config.yaml
num_hidden_layers: 14
hidden_size: 320
num_attention_heads: 10
num_key_value_heads: 10
head_dim: 32
intermediate_size: 832
vocab_size: 8192
hidden_act: "geglu"
norm: "rmsnorm"
norm_place: "peri"
norm_eps: 1e-05
positions: "rope"
rope_theta: 10000.0
rope_fraction: 1.0
qk_norm: false
attn_scale: 0.177
bias: "none"
tie_word_embeddings: true
parallel_block: false
extras: ["capped logits"]
init: "normal"
init_std_qkv: 0.0272
init_std_o: 0.00514
init_std_up: 0.0272
init_std_down: 0.00514
optimizer: "adamw"
learning_rate: 0.00103
beta1: 0.95
beta2: 0.98
weight_decay: 0.23
lr_head: 0.00672
max_grad_norm: 0.5
warmup_steps: 269
schedule: "wsd"
decay_fraction: 1.0
decay_shape: "linear"
final_lr_fraction: 0.0
batch_tokens: 131072
max_seq_len: 1024
doc_mask: false
train_tokens: 902600000
max_steps: 6887
dataset: "wikipedia_en"
MLP neurons of a small language model. Each row is named by its layer, matrix (gate and up: input weights; down: output weights) and neuron, and shows model dimensions 80-207. Each number is 128 + 24 x the weight over its row's rms, rounded and kept within 0 to 255. Numbers have three digits each. A neuron's up and down rows have the sign that makes its largest values positive.
Before each neuron's rows, "fires in" lists the words (lower case) most often at its 100 highest values on Wikipedia text that the model never trained on.

fires in: "to"
L9.gate520:154128121113125075116095125096150149148137140130089128124113154113113161115130134114094114137130122103131160140122118095137093106150105121109120122129198097145085124093187131172133136139146173135133136132125129136130092110122135128139121070131137115131164091123115074149105123132086142108136137118108151109138107137119140161157118119082124139151140134124113101159154097108118147146089
L9.up520:086143131148168090140124115130120179138178100127114132095148122118111096158132122130137116125126128099135130139162124120141105114086094095092127160160146117103133126150106132099101138111120158131111120114158173120129090143190153051123117136109117096124086134120139115155118139107108093121118125110092115105160167146117121111139125133100171156135106109111122147101114074175170151142137
L9.down520:133161135096116077152059121102112172166131111116104129105134117090133130118115139122165117185149075092134129149094132132139110076124080123076108143117170107127147125133157102145136131099119116151171142110129149153096108130144131151129107127156142126141143101111109074153127148153070137110127143085117142098107073138106101151174160112109181152149109095124143126161116118172160177118091

fires in: "in", "for", "as"
L8.gate775:119158129086143132125137171116154156171151114124083125152171147118126139126107134141042156116126138112136172121144086118151118144133149128123146122095134102135141145097132163118133133125138112128130123129139123110139119110123129122099145092152087141159159124076115149139146090141126152142160072113148097155168104163145126155136124148149114139089128132179081123154111074131124112161138
L8.up775:116133155133104086149151123166122144142109126155123163132071159142130141072107110108134114142091114112113127141148092082152169107123130122168172110114127123115116155179147137109105139141114122087141125156145097163125111092101161134135135119122113120132138110169150124153120112155121142152138092126119143132177125148123127128094157139113120110108104146094077103107142113132125186165175
L8.down775:124085163092109091149142157151140137125116103100151167104091151133132140165109125095150124165089113090149141181115118128133153111127118122146154130131151145102165134129120125138073127166099099121155171154133117210083121083153117111151150069131114100136113133133164121103113125148101136166112142175127135152138138168111121098129114122133128154133140129106132102114133135127125137113131

fires in: "s", "his", "an"
L4.gate670:112086110172131102156122160146102137159086096112118106135108137139119086146116124146094093126162150086133150128140123163142156110125139124125148175120127118163121150096136116120106122128121149128116181140134130130126165092163101163097122110138143106094134130102128129120090174132129154146072168133147158144100121132118127133087105108125111169126147097125112170162173146110104088104140
L4.up670:116142129173134127139119156150135157175126064114084145150136114155169133125120113127129117148152136180140139144139139120114152110103150107129127154132118113125143120120148104092115082153124105115132105130157154167137118099136087110109131084138159139060149115107105136109125119100120171146088102109147139114090152093151104120152081155091109122086112130130112099110126132106114121146163
L4.down670:180183102104144146110122140143119166132167120139091177154139114151122128142134116153120138151123112117129102105184148121123154113131141145114110137112093158135169115140194102145149085146156124114148063101137139111141137147124103122131118112117127104147146120131104099092132088109124127124118070102115062090170122096160084084174121103121165179113110169124128093173141139115134133120137

fires in: "7", "75", "citizenship"
L4.gate158:114115142130122092119076180110175134150113109130110138143170144151081122162134091170111176087100176074109168120151085107118082126146114133160144113095114135124113135133125095126160145142146144130124149158125116086139119100090124150141122115104125136119143139109138129087132129130099122154102134154168121144110088157141161120094147129082118135150163109135125120112094133131083136147114
L4.up158:107142152189097149069124130140115126157112117125108131118154120118147136140133146142135093136158056149160149165190128161115151159151131144153142139119117131171130125148166145134103156137139156150105124126128150137085132182183122143131155137133065126153124125113171098118128147140133100131139128130084081098111113127132150130102134101108092142131133136094153133096160125174121148149148
L4.down158:096152152131114122114119121142114168131154123100106126112127132136130156151140123122117157106129136103146112148130110115119132101128118119133180117124089125129136112147084116127143175112106103166101131121094162163166115128112175113135122099116162146110161093164125147137158114108098107156123070112143103101131123109157126117117133129084115149148125084097135129114099133147148136110146

fires in: "including", "as", "include", "like", "alongside"
L2.gate340:107124110080110131140153128136143101121174128118177117151171145098119121089123181120104141165160130119102116141134139112123168069141132096170141127152150133109137123131115089108143163099180148116163132127148119109093115116136120132091113082106108120079100149138157062132100093142174139110157115104112120151130108155150142135136097144070115083157131112132132138163101148087146122102147
L2.up340:142105159127144115130123174136144123147137172150140104099141119131165120156120117113125191152135117137108160056116117145129119144108129148107164121113118162114095173128122162114177177116147159119167142164091088110181154104113166158130149098086141107129144124148128125147095124144090130075086149142154157140130126118142109090072133102131125108160116104153121100124127121175116098084148
L2.down340:099145095100132113142129153109130153150129107109151139140126132101084141134128153151116096137139093139133141125127132130137095142169102119152121135147124101117141096163146065114126144141121153147134115111158096142131115153150150103107143134151094094097081162130132134160130129111153141133161121126093115127105076159106054149122110141149102159097125125104122148102126128142111158124111

fires in: "his", "has", "for"
L2.gate399:095164141149133118153142117130182145115097083165131138113138126142165096153113123126085158194170158112085153208142131159153126128134101098118127111116164135142128148165129114150097173150107185096129139107141149117163107096125124128072145139204128137129135138136120114117097134152100107133140140128136064156072122134111102142155146140117155137134200113126151143174128123106132119136168
L2.up399:096149111141082129146122167117132091169126109135108154115156102137146169115101087122139147130142120122131142152127171101132089108130152105124108134093115108103150136148108148117130123160127128079085089123136128111109116141136123102111119120123059145089190132153054132121141147078101105102131104143130171124117129123119140089156120142138097116109093131110162148182167105083085084146144
L2.down399:100150167111120110133148133134068128146137151105134141162140146158102150105088127108138126136100101129155148062131184133118124134107177118131146125118079101107142133104077138123129101141108153128126105141140122108109141127106116105149080108128107124093116086154099115134153137117121099103126125166126148176140120122174142103131158135144082139087098134091102110129126142098133144133113

fires in: "as", "including", "include", "included", "includes"
L2.gate269:138153096094124116145168144117141110120100132118183088157125176153094128137131108183125129118122115157102140143143111150151139118135155090136101097113128079119135114119132106140108108126138169102159147096123157146145109070159139118073126102102150156126126124117112111106158156152097122055104136128111138147110136135135129118094145117131158136145138117173128109174135127142179119148089
L2.up269:129118127159105131115150117108121100156144116118136186120166128141126160093126152110106114158112118134121157133150137125129151086157150120133177150129105103125138172139119160082118161129143134102117133156131115121158180101176106095128100103147157089099135111115120127133133101134129115147152133155147141113060120197142135092130139143124089120139128103119138142084099116124088086118147
L2.down269:086194142093118110127099099136133155106144127172142154098145094104152161130148167133090127159106121142151173167146119146107131189123126119124156133133138131159131111121124122099129137138145120079130151154154106124129148141143132102131165090138143126141147154121070113150099079110143118112084132147111136137104089153152107098110151129158087128120183131143109131133103096119112147166111

fires in: "during", "began", "finished", "throughout", "started", "attended"
L2.gate641:123133140124136112129141142119130159099135118131158122099162150066145124121129162147104149145113166117124084143102096105128136147128116077153167166103127120135132140131118165123110127113169155137116141138127114105111138151131101142086165117179105156111098140142161122153116123109127122109147136134100110217141130129108121107150103121086117130135145097154127139098118125127130124100153
L2.up641:117134115151096130143107164097091131157145124173130155150115133129113126120134137122095103118152132113146106147159095110138125115116148166109149141161170163123067141155130131095144127093136112128112151109115127120155138118108137106152114080154128150051149147162087193104130149099179146138161132120126126112141108153155076138156158135113103134135082104110153130139089131161138127130125
L2.down641:087105139099124119150061168137078150142128127162148156112135177108132116129138095122131124130110198152119096131160091106172159156137112112125118137126161130110123148150169099147129122145105117111115146129131102103092132137133153091125146128128128097062192108108105163113126142115110152138134132086111169148146170102111106128122099135148116115075143149147187135118120102168135107176130

fires in: "after", "started", "began", "aftermath"
L2.gate774:159128170130154092093141150095170119096126141107169149091170104131147111121154145143121122140094147118151113156109113133139118122127098097115166116138108147133098164102118140113098155137151146134146107145138122141114086104126131091110162182100116140101119125178174098118131130198119140130111161120166143106095119127142154139121120104117157116121108090097122127096116135110163097111129
L2.up774:143134118119125153192137149085180147103101161123138148135145110138125161125128071137128153151136120119160101169131112160147071104101127156076115111165107139148102110160116152155128151189131139142125158103142147186096141132141151122131130101133133141087165124140165139120089129154133136100119105129190160155088161130109134147123124125123116128141101118103135100130167105175160135117100
L2.down774:094158133125086167191097118134158114133114152152121105159141124132158128122048135174134163112117166075135083114147127138145113133089136102104111114122144117087102112138108108108102137138135142103119153124142125132107110152155139099112150082148072088136151115089112147167133153130145147115131106131106125158088155165106173128141169157108103134160129158113142128100145123137168169112136

fires in: "goals", "football", "bass", "soccer", "basketball"
L3.gate189:179092149134126100131165106121144164138118126130158095107151087110179153106140147139130154085114125127131096116129128144137106145132129146137147112127140156137135118127138100145137113129106139103172128203137157133100140106136149155141149103127153157070148123111120120161122121104113131106139096178092137146113101158143134120142147131120099114140111152110168110120137163157089130112136
L3.up189:122128126107131099146144120159132073141079138117128110101134148147122113134115134114098108122106119137142111130133099112089109121179150132140099080102122070141113115145139131113161154123153122141152111097117178168095154172163144101134140088138143120130187128150119107133161127109135100147103136111117158117153138122147069101143088096134071115150111106198116121153108122160123134157108
L3.down189:062115140121086126086104092146141118119085133124102131144100119102116118126148141121109122172086159166138152146111145092119134108142085114104122103115107099109144123135165170137091132145143112128136112125106153167070112128136081102163165130148110106124130137118118163140138144146127141148108130115144123150160150117136103134136149125151117123112109134167148104142113098146176162139113

fires in: "to", "not", "should"
L7.gate170:124110126125118112170105101120118104125150139133142119139168110142149148134074126129119151166128121093135132175150112129103128140139116131118161127138142171116138113122105150076117134157106141073100141158133136137130122106137146094114131117132116130192150121115123094112140145132077108105100110106128129112158131137131150132159135128165141140120184152153108108125125128094137149139127
L7.up170:113137122148108129103092121118185133089142168102116131099089078143144127149143116126130121144127163082106140107142120145161128136106114111120143159154179181114091106131148189093147112146103118095101166138131132122135144135144158124120144096122091144179155078117135134110179126087100050102118130114115101124128122127162087105165159152108160130146098150151084137113100133118176141136117
L7.down170:147149123104165139152135109120149132179101097095125115168098115114104105093148114183134128159095146133124131096083132136111133101084154134109098112125101101163152136112111115171154113116167066146140107099136137134126128159134124190124146158107129159107069155096121134115112089161166175156128105158101155122126132120083139136134139127103178123113090138116135097156117122168104101113134

fires in: "a", "the", "languages", "person", "an"
L8.gate162:123087153149159073147157159150109155147160126146110126117125148153142141063145140144140091149113137092118080125173120083138124115121151136149115081167121137154145163120122140069132100110140119103098141163091097126129093137129122120097178084118128155152135140101176144116111069191142143131122113133130114162175156137149126119131178131110165148092158149146114132112140117094146098106148
L8.up162:111154168148142146164101167082128120138146099125111143141150112065098145122081117137134112153113147123161173117198147138088123116125152106116143119114154083111129115115152150142141140138115136105158113159128145106141112141141147119162119124046122118140173133099114117093151119121091148162156120131119112117104123121167134151186105134160122122106133126142142125143108148140123078155116
L8.down162:156145125149116179105102148105124111130123146138118147138093119171190128173138106144117155167106108097123116110147120116119110158130109141136151128132101171130124086109104118105133088143155105106109123168157101160134142103115147136090101125127156144126108100111150160087130115161116103107124138137139148132153162090120150161143138140142129133144165145153145104174126106100126116129137

fires in: "on", "in", "during", "throughout", "after", "according"
L9.gate533:111145128106097117183117161125098162136125137149127128142118099117161094120115139154110118141092173128155093131138142085164088165102156124115142150195131151109150170116147138100170147143143128159126141124100131127131123125123137101155124159115107117133151106133119124128102151125078113145116138124096140126130145176133143100120133129175163101123130127127090153110149094126116110128168
L9.up533:130137156151119146150140109152152148122172129120108142159116128156170136107107131154084108128132100110143125143134109102107169151150113149144164138137074134113117166133127097141102116157148096144096162155155118118156104095125116089126144088121127126146148116148145154158128124149117183120140127095122117152138094155146183095173138152151106106118188166136050099145135113118137106152134
L9.down533:107088115120147114144135137125135130134089147109167140120089114164108114125142143143145145143095161120130126129133161113136104156121136132100151129181183107130128097151159110122109115153120145126135177103092145124111145138128125095150136137124102125113131156130149124115146132123097093163113134165142139136111151190156072154135149116151140135124155120113099135134075093120131134140152

fires in: "the", "in", "many", "several", "personal", "a"
L7.gate542:132164140100127103157129154146140152138132121151149117116115119130138149123087149144106166125086153109121106105172083083154102130160110142084121128086109145108112155133185127190162129116142108177139135154101141079101118095108122115098169118127137152145136135126153132128124085138127096161120096111146147119137113144155145107084144143105099105091162119125110159166118106170160101154117
L7.up542:098135142147127087158146100093153134141177132129124147161138170138109120109106172121090112116161187101166129109167127098111100093112084127137141120150136111106120138127148161129150113121125116132160147094175110121134135156151126042130109137108090107147133138130107173103141142129078134139142110100134121112069166133163144128107147143118102138117159102136115156108114106145109124135112
L7.down542:172108163148167109122169110160133130132164169119103137144111143134080133107130136103130132148100131133150124110120171124070125100167148123145139128133119087070175122144155108099162100116113121131154155129122095140146119129153183127119076147179183093142132130097090137162142093130126141113163120129125116090126158157131103113145115166101128173154121163122107133131090152122072108121105

fires in: "9", "8", "democratic", "6", "7"
L4.gate431:114130146178147112131109146149124133163097108184133138120137133081109169138132137151110127137097124087099138146152130120139126158125149138157164098124083140149118156133168147138165129138151113154132086144147156170143122130134128120122160126152140152137155123088117152127125122177149104180122142136107135127122121121175128117139103147123120117102150089153116166124146131108146105163153
L4.up431:120141140143130115157144125137128146137134114160171134108147137096121103127141126131133132145129108079110104124149149155103114175111144177136065135106175127151148148114137117135121124142099139156123152152143107148190122151180127143147113127134137122130136136111091077118186118143091103105160159137131129121104098166119189119124131128087135151126137112105126111104131144125127138118148
L4.down431:115079162162150127113143047201130142134179123138129153127112092130141097129126107134136113156122178124120117135134139119105145110098113165140147101118135159144152143141136129152145147087144094124121119115164139188130116156127125124131147062121148127141130133096118136155153093153125149083126085124097100141149134124159115148101080131096141111110136119097161102115134136135145150122149